config.yaml
vocab_size: 6224
norm_eps: 1e-05
bias: "qkv"
parallel_block: false
init: "normal"
schedule: "cos"
batch_tokens: [16384, 32768, 65536]
MLP neurons of a small language model. Each row is named by its layer, matrix (gate and up: input weights) and neuron, and shows model dimensions 48-143. Each number is 500 + 40 x the weight over its row's rms, rounded and kept within 0 to 999. Numbers have three digits each. A neuron's up and down rows have the sign that makes its largest values positive.
After each neuron's rows, "fires on" lists the tokens most often at its 100 highest values on Wikipedia text that the model never trained on.

L5.gate417:506575521465443493457503474457612455466507574488523530485503552485493447497496498429555516552413511535501584588502462487580551457474478509503530539559505477485526523463499422467524502511441607482472559428523514526506466495498523457498493518541473506513460469430502488493477501474525503491
L5.up417:496530501506446376550526544482491465513471492505532495514426478524461482528458538485467474514491500507440547451542460480491488534524477474471533496552528449578439531524464489481507496508567414501452401594516530520509408484501532496530457499454541493522509449534487522494569534497522470507
fires on: " cl", " Cl", "Cl", "l", ":", "ar"

L2.gate99:528483528516550482436492445515513530475531450470513437543525645512558478415566473476512584573487488476519532504506551534530475518540437533492530528586536441486474476533498577523556485467523439576535428517503458572500531473498417481517488467494479560494443416523468517460553543471502498507
L2.up99:537517506532457463464527503465501533470471529512540469466402516485526539501512353503465500538447493464494510481504480453463603498549514613566516491467533486503422536518475579466489489425534518442547515519460516468513540523465415491431525511456478502500512436470468441440510503490490482486
fires on: " Pl", "pl", " pl", " st", " expl", "Pl"

L4.gate98:539489434527517464505478511538436481530530542501534458550514563546487480482406447487490558423512535514524535535520523513418415488513501466520574491517514457458439470500512578515491419533518531495478554500465482441544455453495528548523486506399570466549529522484535518571545463465522450538
L4.up98:512442575525544524494468535485523532440458549507428414451523539554469529557526453392558521519503519462515511508524533424486518514469519537477494526489499474541536494462536539534513484492525538464584531524552521434503468461444502499543470487436541472432479498517527469450537651416511471489
fires on: " that", ",", " and", " said", "ays", "ued"

L3.gate15:510512531548499501493538472555559478475466483473541551532533518579521521473483544528551522589553461493496468458537517484566534513555498575511490516513512510525468479525516474490503489535486499481507475487463422509573512496421459504533501527480488465549517528421530572524487523494554445512
L3.up15:468465553496557497462437499441578490474453511454504441493498467462510519540531445422475496549530468514460518568549527465507435509413533469536540438484479504454446433565440578492509491440544455556512502502511521436506515494516463528527495531489527450504477515530539491567514563498408496503
fires on: " that", " is", " was", "y", ","

L3.gate57:551491580493563508513511480430464509526520517464549456515526450540497487503498563541496465483514490480591493511485506569528510547471481418531584486535512461500508479442494561507497458528426472524619544512507538482445452481509506463510494492463505495470464478455448550458531511479494522499
L3.up57:550500549514427493472489458505456534476518443457526490471528489496511477488529516543497508504535467427528485485521523470437518494433467470533457524478541483432468522465537485538528483499510519492453526440507541491572548516550451539494423508426527511537441478437424600532475500507522423532
fires on: "od", "ial", " t", "ane", " ed", " trans"

L3.gate433:547555462493553534532514471503421464471556549519533521521542536523416533540478480591468439530519494506531491417515459454514450471492558453467537501507509654479537469486548473514510418517559560503494539547524431472544460578549466503572574531495502501502472418508525471478565472464491448441
L3.up433:536491516482501414469497605532475500563573480536525447500533578530473473462518478454589571519474424417554542507491557445521552503478506484502582546445495475485572491513527449479440438558541479483464464539505508504476480432478454519521570525506590519517458495482514507483502571515617524493
fires on: " comp", " Comp", "pp", "p", " rep", "mp"

L5.gate248:480530467521519514488515446505429493392477510509457427515489545506484517521563492500535435461540492492498515515541479523551506436572513477494485473450523584515500504551531472532458606464517495529505499432465491452494495512517496482407452553511452469512466492427526489483466557388541510474
L5.up248:483579506522429484460520566429549515476478471572526541455528527504445553539548416522496496575477574478493527443559491517513522461487516528497516545554509558467569496550491532493541530482585495464477465424539447537508476452503519529486497485536514530506462542510473455498512458510516487540
fires on: " of", "ues", " Eastern", "w"

L5.gate49:511445499462524588500516475527470479504485480478454535567498551488493546539506496524486493433463578417536470509515518506472544525541481576428475527501499481453503501532455528469487448503504574499531577609492573513498472436553496542545510493474508512516451420493444554530454487481524532578
L5.up49:475489512480554454519538454525576467488567498377503536518519473440472533477422529479447497531476489503454502439426501414531500509524517582475481489498486410424497498557500481478463508503533595587500513451508466468478521541497515610559515522502538488471478540450525523496456533547456528494
fires on: ":", "″N", "):"

L4.gate78:468461506537507487506507518497475578510423468459470473506497514580502556458562501438384522481479467531515512459483519537534551498533488494530504462513534465413508467543462492542502469513462521509572457532604511508475505460490501517526483497485522500493567426480423451496512480517444543489
L4.up78:537512485506541483520436480531474497525496511475489477514529512562532486468528477460470430459446465567520530542466538549449485573500562546595421539474519493429474462498444493490513471492533533482524428430505451493552506425511496436433544448465529529440512553470565446495565530467497534473
fires on: " f", "f", "th"

L5.gate369:517466508519401488539469449496518465496517450445489529558539553497455497476511543477500507469459492429491482470459430488460488596579538423514426561524503435471444456484557506420463499475536492561527452525441509539501489524515541534475507486502520470466483404548524502483525470511440521468
L5.up369:541479512490497505513464455496507440548509500512513469523550508561469389494390442497566502532469469560440497497513456500463446456493441521442485542476515494483513492505481561537475457424492477500557556494553540467495529454545505521508537485506509535473537517553501584525514491510516504499
fires on: " |", " was", " had", "5", "ay", "ar"

L2.gate384:467537466512502509515485479552443486525528485540471473564514497501543490469478508515528497468504477502485554516536578478456494552474510564531485459489475523527520406542494505481520518419516577469480478530550576570509547593589528538611538512552551524489478483534488530423470494589540523503
L2.up384:458511462508468503431491448519495503510522487470489506570440421496561467475547550472555468494548571474507530573472559469518492490476477496514522458537465529534551505429483416430526438474495549478535454504536575476464527557482497464482524397556508471532468478512498508517499602506558568497
fires on: ")", " under", " Pro", ".\n\n", " sup"

L3.gate85:497509513497503540460472516466473555454541489547547512504522432535454467534563469538472594528542479518468552504569507537567491550507546507455460582425505436500568453483509539505468516436500478521543580419578529592437439501511491489464462450504463485487467421579458521456437528504466486545
L3.up85:541550539539631527492505420534553563447527498534491478470554610556536499481537557561489515529560456521420535491514451474423497485556492554559527456496550452451505463483510517498474511509510554530516495465490485581499476538454478516500472466502502444458489496509554493472502483510498525476
fires on: "ill", " did", "ll", "ash", "ide", " let"

L3.gate290:427513466517438549520544547458532530471473540472511504597443524499531507497501425400485532378523442530488524562471500493531512485473525508477441523517515423537488469517477546455494462525526516466441458432477450518408553501469475427470462539513488561523504434532422490514480582495479486431
L3.up290:446473514491525524513545550519590550552490580496444494504527437486516462530525464486516537431430557470543516452503524513553565478489531454580392494549590544522515543494448537511536551630499524534486614480512502520494516529472489461462461481498433573463538521510420480468477533506499524544
fires on: "The", " The", " Law", "ure", "eg", "ong"

L4.gate306:492548531551429483492508461514448569554539513532440452533515499569480566497453501575494534556519515449465458538517488488498507537528533528442385501384517524488583481523461438496544477455562499454540482418535430428484540528509519406482465549463483518459510538536524517513518521411465478497
L4.up306:485455529511424494429490514530569471494548596551463520490518430490488493533482435553444456482505508485468495527496518532549584468477527465520441561493472525532486500512473362564433478508464497509483457514498534541509519498504530516458571567529540467536451541449557565545592533569545467487
fires on: " E", "E", " Country", "ont"

L4.gate288:515431531505503515494513521519480454449476464509555433467489543539479440553498488523480508497562490478433515498504507469550493539423515518518556546497432567459451506550514485547512503506495498524558518481502409552470434480433581486518526442566468519510511518514499529517500476513502454403
L4.up288:527494534485391434495538479488441500460499509507485510508554481490461456537505533501462461541498568470478501537564525545523487469495443419543510537489519453562433438460496493477448507523502467454408550584571547475425514511430525413491529528544509468503553496564550504520550451481511545474
fires on: " is", "on", " was", " How", "ff", "ent"

L5.gate412:552547446568537493512543461593543516570399462468485524422513422525491531485518499489445462521556519447510491505473495564517483513544566513511433420534542510503496517449494478452457544523482524554479488536460485560470533471502498510545450490571432575494525465487495515524473470596543490479
L5.up412:501464488462520434536550504530495537518472469458479511467435512537452554521520536505492472448490532505490453539584539451516513420516602498500438502506497478490475499487458463532490504481573495589570497438543500582547544376543523472552523463484475473437472429523556509420521506498511485477
fires on: " in", ",", " •", " fl", ";", ":"

L3.gate211:536557530522445475490486494533491534526521498403528485488523527561444438514445556504471509480453477492506474536501574537483515508456539506533531455424468423522495455428520563484517533485495514441498503523468577484512500427617485504579474539427530484473478491521502477463602494535488435523
L3.up211:442538479535485501498497524488580522556486454497447545462456475506507501493419535422510516474541540474470528498560476554537566526464510391483431520498503529486506412489515543478571532465495475535441510449483478546466506530509507546427497520550522478520481499490497532488572503511528493425
fires on: "ord", " named", "ed", " present", " called", " appointed"

L2.gate282:485492513490460517516453476545480466486517475609450444564453505553507495505543509546497567536586476524500528467458456561593514506551465495459491483483540523496514456522469483518470556562442479519459481575589491516516492469518476450541566517559483520531496482415524605461505499474509548503
L2.up282:548584533482547571497471485487418574519585465526478496462566487499505505556520584550550519513447484502475502487449499527467481501452442422450530434488563483510483496542516509465489443529494416549449536506548482519491479479554449484471498486495437536487471508473543449568484433544531561555
fires on: " N"

L2.gate76:486492489511473567465532502435550481513518451497533459530507476530482443479497499446526489581537505464563465480502485494486485490509537427514543473509414473466586520559514604524473565503429456561485533472520472529486467447448516513464456472486484529467444538549495493525459405522574523466
L2.up76:531514536490506533461427454536502472525530495460408423470498450519461506529526496490488474446502506537566481457485498490490459520553482517526585525507418433465487463518524518487490445420497427465523494492431533535447446442441542557529489542466503451602476561550459506486457501496562555497
fires on: " |\n"

L4.gate67:561532463545434516548607481540529485446507536532532510490467484507507507554369478503559492490512555515480557518492532465546566493502393503494507484465519461465543515511498497511439532538477475554559503507546507428471505491517436473516505457558470482551437499429554510445470451557504497480
L4.up67:504442478484555589548508487546544535485497509485484515531482490473491479507452513457514499513472507446459480533463560400558538572524481532539535480492509450555480506514542457504568435510469473521620496505566538495486502504538525492531522485467464460442447526443476479438483487511503559567
fires on: " ISBN", " early", "\n\n", "let", " February", " mid"

L4.gate97:478478567493489391516466566437551445535466485474543599459499499505472478528507465482499513523546583444511530538476536468444470552556449475512522494515522556501471554491531490502469464506511459558494479538500510533539529471528515499467511540479570429547449503495516519553476444480525479518
L4.up97:561488553512445551464457490497464438489462524549503563416529548503555563530546445500538538538463499474531535450602484540478527515478494467460492555528495550398459454437548540487479451438442493448506462508548581476449506513560457505479466528450546485436515472486527560515457556521473592522
fires on: " with", ":", " Title", "ing", "ary", " joined"

L2.gate179:438442484525444494511500517484490543480507494528560505493484491440506454445516432459607466518506502536507463486482556500565495496517489494486426491448521497531479485459496528508485540587481483548558483573496579466509507547447543492496519516452512493527453522479552542445498481573550472490
L2.up179:521485541452473420514554538489558430462437479497501443426468527520481507487530414488606549506488517460517566438569496549495524525538575493545477444534533508489481506462504469440465469568489545592512508608493559478461461524500465569444467548491550512475460553518523531498512508535485434454
fires on: " these", " All", " its", " such", "ft"

L4.gate377:510535512495496455507454490530520537475549504471516432585458520538520496528530474468476425542531535477491491529533532540465480483532502535512479551553462462587463454534424478446493507514517486506490505539532512528523545553488493526460486524499444462578454508526521575417466510542493510452
L4.up377:518464492460460430537513513515446471499532511544520481498493455526493438519527495542532522547492540473552514500553523522497362553499483510492542552560494502423491449452493473487492468442441502473471469525533554490456442489481455440425512424515558523564548468461482552472465532491528521492
fires on: " under", " over", " app", "ing", " with", " sup"

L5.gate283:512556505466591560430561451492485514443560426494524543487563455464487468593523538528511478537554489412473449493501550505528469455507525538547482499430526526492508529561491564438474523497521546471496471515470531506452516560471451528518526582527526495542554519521446447577507514550541521495
L5.up283:481560454478567497529489452549545509479538535489488459466475480451525486532490543511482475428457499448499473466539442491435499473445583513529493473549558535505540488552477485473551457524507534600516545535508528515488562467525522520539533517457513458497485471528493536452484462500476549509
fires on: ":", "°", " Candidate", ",", " was", "):"

L2.gate341:534504480423477520537456521418483473546482497413472517509503441508565549516432487543486484511432369464461511500534493549461499413491528443579499502442439513481491522512560461450460486459521561479492524483488479483487492436515418448461461551511546560476455555412527531501512432491496498523
L2.up341:512497596456498513608553540518542438520593519446501513509510392563489440535506453494557518514532494537547552467526438463504498496434511594447563511521525488483575530502474471504519475495443457409500554573476447439444489451529530438492467492527531501498513462463473569511545430448479511462
fires on: " president", " Minister", " member", "airman", " President", " manager"

L2.gate166:435545506520449509463449546450456580451480477504421531486511475533448536490514534459446498460536628406478509447476480473465426456535547513498446529531556502455488509477481507518550535467512473494525495461529579468564507479448474506483458499462518485523442542497548479472547482497555454526
L2.up166:620635545521480520489482500536475544469417494492520515509514464564524530501566542496438470412491571517535480431470516465483469507525530506502535491465450501464531529517492476556485551445518479522540442489555510495446538474520397465481466501491533533440495505430458470488542475537452470410
fires on: " th", " Th", " Gr", "Th", " gr", "gr"

L2.gate53:500484517516506557466556531483484510522519494557555522403507529484514520486548452458454457493507457493524474454566470499534481400522543439525527494470511521518490441531463546488521496484517453514544507495498513399584516514489468583509514503494491587481486455554520528534583567467517470486
L2.up53:522471538457491458558577465468491444505495532476553473441533548562555520454479427496503537494405489493478559532478504431527510462488497504630543578495610558469527508553442468465464456495535487524515459486537532420568481540526436529486499530447467559490504474494531537466519493503421491535
fires on: " Pl", " sp", " pl", " com", "Pl", "iam"

L3.gate60:573469511506500594475474487406556471487524522497550422536507549471462525497544474541469592515538444431474486500485494516493478454534528588512516507475543492467561550544476622500497502473523529576494510501467469469462555511525391541435446510474518437521527492472445559446503495469476433493
L3.up60:520573509528507494518493509464550559548519529486568473570468504494423538501440482518518469511498504540511449531457445542512513552516494467458535462431509405455498590494544474507530476548506475516487531532600500494495612488544543574457516535501440511497470484520519544480527493543508552444
fires on: " (", "ray"

L5.gate105:520428576501510464467534556495506470521560490536539514499460520478536463589525479442475511536574473486472477560601498443494495488589535556547484503462550523496460482487476541545520513507516470504514523421449577532523496436517455484487453550478576469449553487533463493519495485522478500523
L5.up105:504514496540440526535531507527538485495506443497518444551497486565460471525445458524489504452495482465484496509488521514469452530486507514453495538516534519475453481544505487515536414542511530487454495486539535483538530561458497496414516526547415456471485463484520494478509559495522560547
fires on: "\n\n", "\n", " (", ";\n", ";\n\n", " Other"

L3.gate444:519528414519516522440519461512458503494536478570537534524501521459487541485507492514484477486487494520543501487503568485518358498484507530481494547487477571491465503495511457494469491406557545509553471459516512400533416515482498466509470460484529428486509529507426530508487496523504428435
L3.up444:513537541509483427477487532544491475558496512447461532476495523508451484409536507497534525504504493476537524527436555526497601476493519486528526511547495490545496545453517500570497477537520477531466484470530489463509546542511566458601544502444492512503512490490527564499478561510452449499
fires on: ",", " fac", "om", " rap"

L5.gate385:463503475536557460452527506536507484476473501396528492520508454454534516501457523487491444533486464501435550509502533502481429469537474488585496486501451471511414563414512479460441509528438533516509500527506458472494456540525483495463527432474417531539465487511501480596597447536567473573
L5.up385:475542403465514495426606455471528481499476550480559452510454458454492468451504492556471458492562523508485437443552388496515558437493502497564471469532437528476465469498470471505464489555498557537494431474589529483484480468520514498447507503490535494485513478496445508484528464473610445546
fires on: "9", " not", "iqu", " reg", "1", " sim"

L3.gate288:488510491577472510509459579497469494435477542551493530553506504535439531441535421502494466485573527429473415482478530468431547510503489497537455522481520528594514471512496448487499431464508428438459468413550442513531442481473526455493479468513541483496466549446530539496572530517541432514
L3.up288:558466489526536542444550565456438438514519561525596568545519460497569466521479509476505517500525503407548489453438551423501586500556480448518523457516474484478549500501571514495493458458495464518477498504509493462459459535408490491479478478478476516526513457565570451487552506464520371498
fires on: " |", " str", "on", "'", " Vol"

L2.gate52:469467451501513513475493487481466473462457507524525465506475598513431557543527477497521476487519495539511449493545456476531502479568551460543541472530559412472450560574540432471480527510504528501479538495556437573512537472488503473510474456468555469532463565499496477476501505443599487531
L2.up52:535485491557542472487457550556501543564475454421509573567456485513591507541475497556459506557491541504471575560513471505519486524501469485528447587483494524532448471495472481462507494533453543544539564543552497599516550570511545479536492532495535493538503488505587477543537561526521493521
fires on: " j", " w", " b", " str", " tra", " sl"

L2.gate398:535489508462421434483488469546521545471535496497535485510433440514542518520559478567521520515520537505433507565504582534514515555507474537424582570499538563521541482480567437538569477486555517475517495446528485508533462490542536475561516533501480422505511500532511529517488467505456525437
L2.up398:564518471510498410497501537550477469573492459473473504450514440491581563527483534553552476486475449408513451506463493552534470533450517490478526496467428515517521530439532432543489558530567524526479479516501481517449561516469548549487553559501500494490495474537493547543480481507437506509
fires on: "E", " over", "ec", " E", " By", " under"

L3.gate422:434529540519549499503431435425542514549515498480428533511537448462466470624554523455515447499540488528547434502464495480467523547497524577497493545487400493498466489555495551477497506414448554504610551516535498513502465458455420460511520470590491539437453528493468519511493462528539525472
L3.up422:468489534474545560469537431469531442494589528526518499513488485498576496507587512435560489553490522495466476472401490491416487475573485493474580455535510464423533519484509486505454505493459530508612558523422440489491517426476467473552579511533527497531444445431430511531444491546536586490
fires on: " |\n", "\n", "r", " result", "er"

L5.gate127:513524491543441495516548430525487509518434399491499489466521520544537538538522464546497511501505588484417479501457493557535527578508499509474484485430516570520512495506448466511553517531490473551615530507500532454408446574491442495478523440414496550496481490471525587478494497530503508472
L5.up127:596488514537536515505557458512488480461475435561439585507523531513467478484529499497524502503461540525442466503465473480543458445532597498520519516491545491444499460474541533451500479498517483509554489405507493482501505497530459495441514478533468504461601465480508517453476449535431507548
fires on: "u", "'", "am", "und", "m"

L5.gate284:461496448487527452580400451539493525477502553518500511546492488534552515507514476459443506473541471427529505467490494591507555437513527469534461564490484472496432451477507481531449512464474513546497467398492473494528507549567524514496497469555475484491407492506456514486471480403516469525
L5.up284:579506536459475505516501537524470538464554461413578551474588499564508479469515467534513530439588515507521511501494510514503444441537545498496455557546451430455494536526499554549492431498554487468529480508562536505410588465494484447512499491560519461500472498555463448563521483471486530501
fires on: " of", " a", ":"

L2.gate11:530530495445496438496446421520458493463481475483491503432437471550554462556541456495550570603479526593550488449459520509474499507505477449457478459473430450484555424558516517521482434511502458499506544519493500506461500481593458539580586535502516523502420483471497537501504566496432511500
L2.up11:517525409520518554516522533492533460460487446568495495505538507466443487515528552589521556485509473521514515482495451532560518481424551519557471467549474481427449486522545528525443446543537497531555509513447500529538503550465478535474484478504487599500509502408517504533464525416452405547
fires on: " N", "N"

L5.gate200:497556492476474504484529532512584456526527490505471484490443404533491514473474486502477511506469432472547457442474495503582521494541496500495465479552541460482520481502541544454496531419500473608464540550469411528468462491504505498536523439495468529595428490499421527537445514540398495526
L5.up200:460498462447486510549432518556511527509508536503527544437560518491521451485441486519515465456511519423557435450518475494417530499569517435540517482468573459533470444505530529520460542468502414523474519501450466463506500463510574467498484545503508422496512418539464414469469564557484572509
fires on: " of", " to", " from", " on", "in", " in"

L3.gate194:538535449412438490501487467482553542484555476539462532468494392495491507518477510546444440576607484629468487409525485447423498505577548530519530542521546520525507498490508506552464519554455490491483497556535527471493440479542462479490512517475479565450481444438517486495522493485490432538
L3.up194:516464489472487549563528481502480525564489525439482539497477499518557562517435417490374575488469423518544534533444518523539533471456469492486498465532504494517432519452458425508540519468499461534511499509494445464529491505459483470499548461508538528496433526491457452483446496377513466480
fires on: "ation", "at", "p", "er"

L4.gate290:491470447473544497495497419496492466574458424521510457541435490476494418483507459453506502523511477482517467551558476550507529515435469559482495527559470438401508464564454522496525496489473476475485539481500502497406440527475515565490501543501563475519487485536439462585442496459474452497
L4.up290:523454535500486563518452485453453497498517461489433486587530468539576506554447542473495451459472552487504462486541518521503500552536461436522506493531576483516463523534522487544499526525429519494513487495435560443484457493492523475505485467481474482477542492536506485495466478453469527365
fires on: " to", "b", " of", "ver", "st", "g"

L5.gate96:609468578511506535490461515485478482518471477554469470470532491509448495464472460538550466517556514522465485530479516452558572481480485479510513494458435475515452480468470433517507459519514459496471477607491503497496527506484543501449500491451524506445457445461529568441495486527420507494
L5.up96:551461473474491519480444548552536476464481515493541456485426575457473393525515424490601494485474538483478493557511543515500419607479491519559467435516516501488554459471514519555463477503442540421451474493506530490524530552492539540488580426453502487489539473540486535509552462511489484534
fires on: " ex", " such", " so", " trans", "x", " Trans"

L2.gate157:451534496489524505490485501460478424450488456470533466493474460446486537550449471522510479502586570437420505458474433498438489515492474472457536468535491552469491407559544475499509468489443519427570479531546524536439508411541482478496485436479481449558421548492484553422535501515460579473
L2.up157:596466490540544389504459478617411513445505430513479503500557543542461525445458494488557501541463502505532530483533523491502506485498490506467465573534502452513491562463532490535483489493510432481461498567515474507503573507536467473463543467495571562530441530526475541476512516527534443468
fires on: " t", " res"

L3.gate369:496531497515574475439472494472550510553451591488440465475501496444496465507489462595537485492495575507506497461455498447528528467530530577540524512554497508495479468513454492515530559521507548486457529484471455530447484461536540447505517535475571528501524405493503459528515491600504503445
L3.up369:500552486454548563466480493498570429505541493473556470515485469489546510467517529567541510489548482494521500430523460492515516539532466389451533508520477417472426534498494480518566489476441515467431528468482452556518488578516565493484562499478506452572526439502496573469572495576529516501
fires on: "west", " west", " east", " north", "outheast", " south"

L4.gate405:536342507521445459507491634566440501499419520477520502502510510493552507473504526495527450482449534509513548487484488565554501443474539478462498451531485542516535491563476460494489510511455463491481449575495498481498523448557476492483538478504468510376526529509488516475538474499509498473
L4.up405:498413517459557461540450487551482519556441562523472435469458560466492476492470436500458550523471500484478512473518468487524416547483526432442508530515517466529563489545475454436448484486511450545515549444491567433534494503488512438444480422470470448500457548484485493430471572509490472507
fires on: " her", "ir", "ip", "aw", "ib", "in"

L2.gate271:556494421564526488568425499438476462498544483446499520533494434423521533487488483490478446474462499472514493535538496481585425565513528559490443567465439546511532577399445539505526399454489602431536518505548538524544564465568428414498450536538529535458480542466491495487493497509514521490
L2.up271:491487519441496553487498494540426446514473559488507439508462459582526525505469495472515533607468531531484470488486478453584528432524492492417587496510468509523522504437484520490544436506500561527471531502506505502473485532568495456496541472468464486578580512434518494510510585520561562575
fires on: " under", " code", "ophy", " Poland", " Asia"

L2.gate213:515420484434494536492488517515440436504474500505522474505491602563495443561468508516540464439521468470428541481487409497593515497565506523519515573476433498498496561484547502535479466505440486522411533468496440553471544504539454469513470430440480498509584520541437510547510489537518491505
L2.up213:544463473539471540567475552531518542475529503439486497504494479476478502497565532514525465526499502478511543469431547467469613527530501468474569556552506458477490456540569564555521466471522428448508582489442464422488517502506521500516538596516526528420468546463483479484497509593533539547
fires on: "ab", "eb", "ib", " ab"

L4.gate32:475531423510471482437526544531431567431477462500523542490576513533531559429549582517484470520494516439468541450562514450505531481565521484574495531538550504538526569495514491501498546581544546530483527492488481489514516539464514442483459584515491549492566379475519540522528535473523480552
L4.up32:504458435486450450457513526579392592484509525481501548607447493447504538504512528476532504510518457522434486411501503527466466447520508410484482519553439485501446536474494430571517502526521465578488493492548603471503553497518539407446523501515514441531483505535546503494523493470501559429
fires on: "est", " of", " early", "ice", "t"

L2.gate351:528549440572539492496537460455490468552530539535521478499454544536515484512460553515446536492452484493484479448590445466516466497614451515444480461555452517433489502504451545529461534449464547533605478476550501541538587495526505457438551518461477501491475467566535462492511495486502522467
L2.up351:407525451591495514510487512504488500510493452503475470545539579478528493489480456460443520407538454542545518544511503532534487491506535469507479554450526510515518505513476476448526458569552542488562464519529449529484491520547444469541520529526476526449473462549501566500503516496530560445
fires on: " f", " dep", " bl", " fe", " Dep", " fre"

L4.gate117:413512569512485413483535487472465457430522580543497463495498514540465530526432474395574461429538583480536474509557500536481514521471563458533533546420580472546536507523578564457453557478424502420479472472452445496512459513480542530522526534486498537458553492500479528511494478496462454461
L4.up117:472484530501533473485522454487510511543538481456521455499477420481542540485438536495535460492512450413528532483467461528458490488546524457496545468523483533553578473500523586501471518519572577554514500489516450515516587548513467589439477455488494575556499505517487519563509417433516420516
fires on: "\n\n", " (", ".\n", ":", ".\n\n"

L2.gate124:575544481554489477531488570477481494491470432492479502532496495492531546450459511556526482549527521487477533446451502482470552486450492441451570524433561450516432573486537496462498498463524522475506573516503522484504464479507493489509480520508495584519518545477442448546534462485464452463
L2.up124:466508549534456510594480466495506535544494419512500507479455545527502484460588540479515399555538515563455472538476465524480406477480479475530531507483535483479502516456617573484527508485469538513505542472495530475455577506510525547499503534453386473552496493562462460484504494502458516551
fires on: "age", "ity", " public", "ital", "imes", " Transport"

L3.gate418:505484464407501496516504451492452550532508432425563555466521556466471495510529499474515472400539517471454508602513469456482572584502542556432516547452510501483498435528453532513502516506496461445519455532507457477484458521494499569519448505504516496545504477488492495567561532440463508517
L3.up418:485506481459559541508517501571426479540522548545500420423432404449443494498527572525447513514526506534467487451484455519546471534550490500430463528488524503427509527520438493572462476482439530525544542530485438480589531435557454505470508537564505528432510539508477485521530505464420450501
fires on: ",", " even", " not", " written"

L2.gate239:447490382553520494552455508458503455454502444518540501435483454447474532564454484394520522489468567478486503478532404491454494561526495516479493501449537465429505450526523472471530510492494539499490521509537557549505517504555575450473472523549551566464497541509490529499467533470521510546
L2.up239:484453483514595515443503483450497438546494481535492503496525479433523476488513584449530465573486544455529498499490539544531451546536498419470515529489509579431431535568504519552411471441458465518516486506523458521528454494465517549486507515559522520453470512540487546513522465487477481548
fires on: " res", " med", " Med", " Res", " Ev", " pred"

L2.gate289:502461527504544518465494476495494504575467483523484453428459459487528477530542442460494474498450555467520545470497534471508468519574471452554484458490518549470497561527487538532549531540442513535461538510538466524468462481481503380472463513494460575449549468428478514510440526489504519469
L2.up289:480459551475538537505479527509632478547541480514542542524478511440408498601492411583472508559485567493531470499518543550556493562495445504513461521549488543476494545420482547556506546567557521560513526428518454572469506526518552469456476427456467491565484439522492475480523554518463510485
fires on: " The", " '", "The"

L5.gate243:469431519543460574483494467511546458489502521508529529450446453530516500563490578564507560564419493538452497551504477444544485455475558461483458473561510520455528544450542477425514499563517568512477520585526478502484486475509475478473459490496543565513471527424533454535480511463566477508
L5.up243:459479490562535418538572510529487484483570485494518526434435475476531532484491532529406469484510565567483474537553543531524465488535481526482507495491490407523506541507519465489498537399519483485478503498479496409400499437469483457481460511497480424462472469517495521499410479482521480574
fires on: "l", "ar", "er", " bel", "ee", "ig"

L2.gate257:488513506489521454504437497491544485472525533542501474511526498459451501445425551523526506474445504516530465455516446500498496398465496526564473454596513599522556491524490503454461420498460484462508500513504487558527513478473528513483506450470475564550535526410527563482539421533551508490
L2.up257:434519508558510527461489513441482483528461491513542439453469488458496491476493494481445501511450416462527435486517474494477516454496538602462477448576497491432464529495554507476459471444438505481481528487540460493509491456447511508456614477510472454448526540516479483491435460472525409591
fires on: " acc", "9", " politician", " sim", " inc"

L4.gate141:463451477477567557517579497507404456483501544486514508546496527522463493490577443496485463493544493498477562534521440523548512457529479480476456497465537522528482512518566453452462539527549578497496474529556516459510476510540478535485466504480495573526461459455504474503583503499566464505
L4.up141:494502529412491464491517483461556441473524498498533549459498428518436522517435540464526438515504565503465534495505498533582518446498519446516530522520506523492486543511586508525543561508461520532530453560488495574519519499537531498525535505475516498472485542502556545494538540536469494473
fires on: " oper", " Par", "ar", " spec", " Qual", " sem"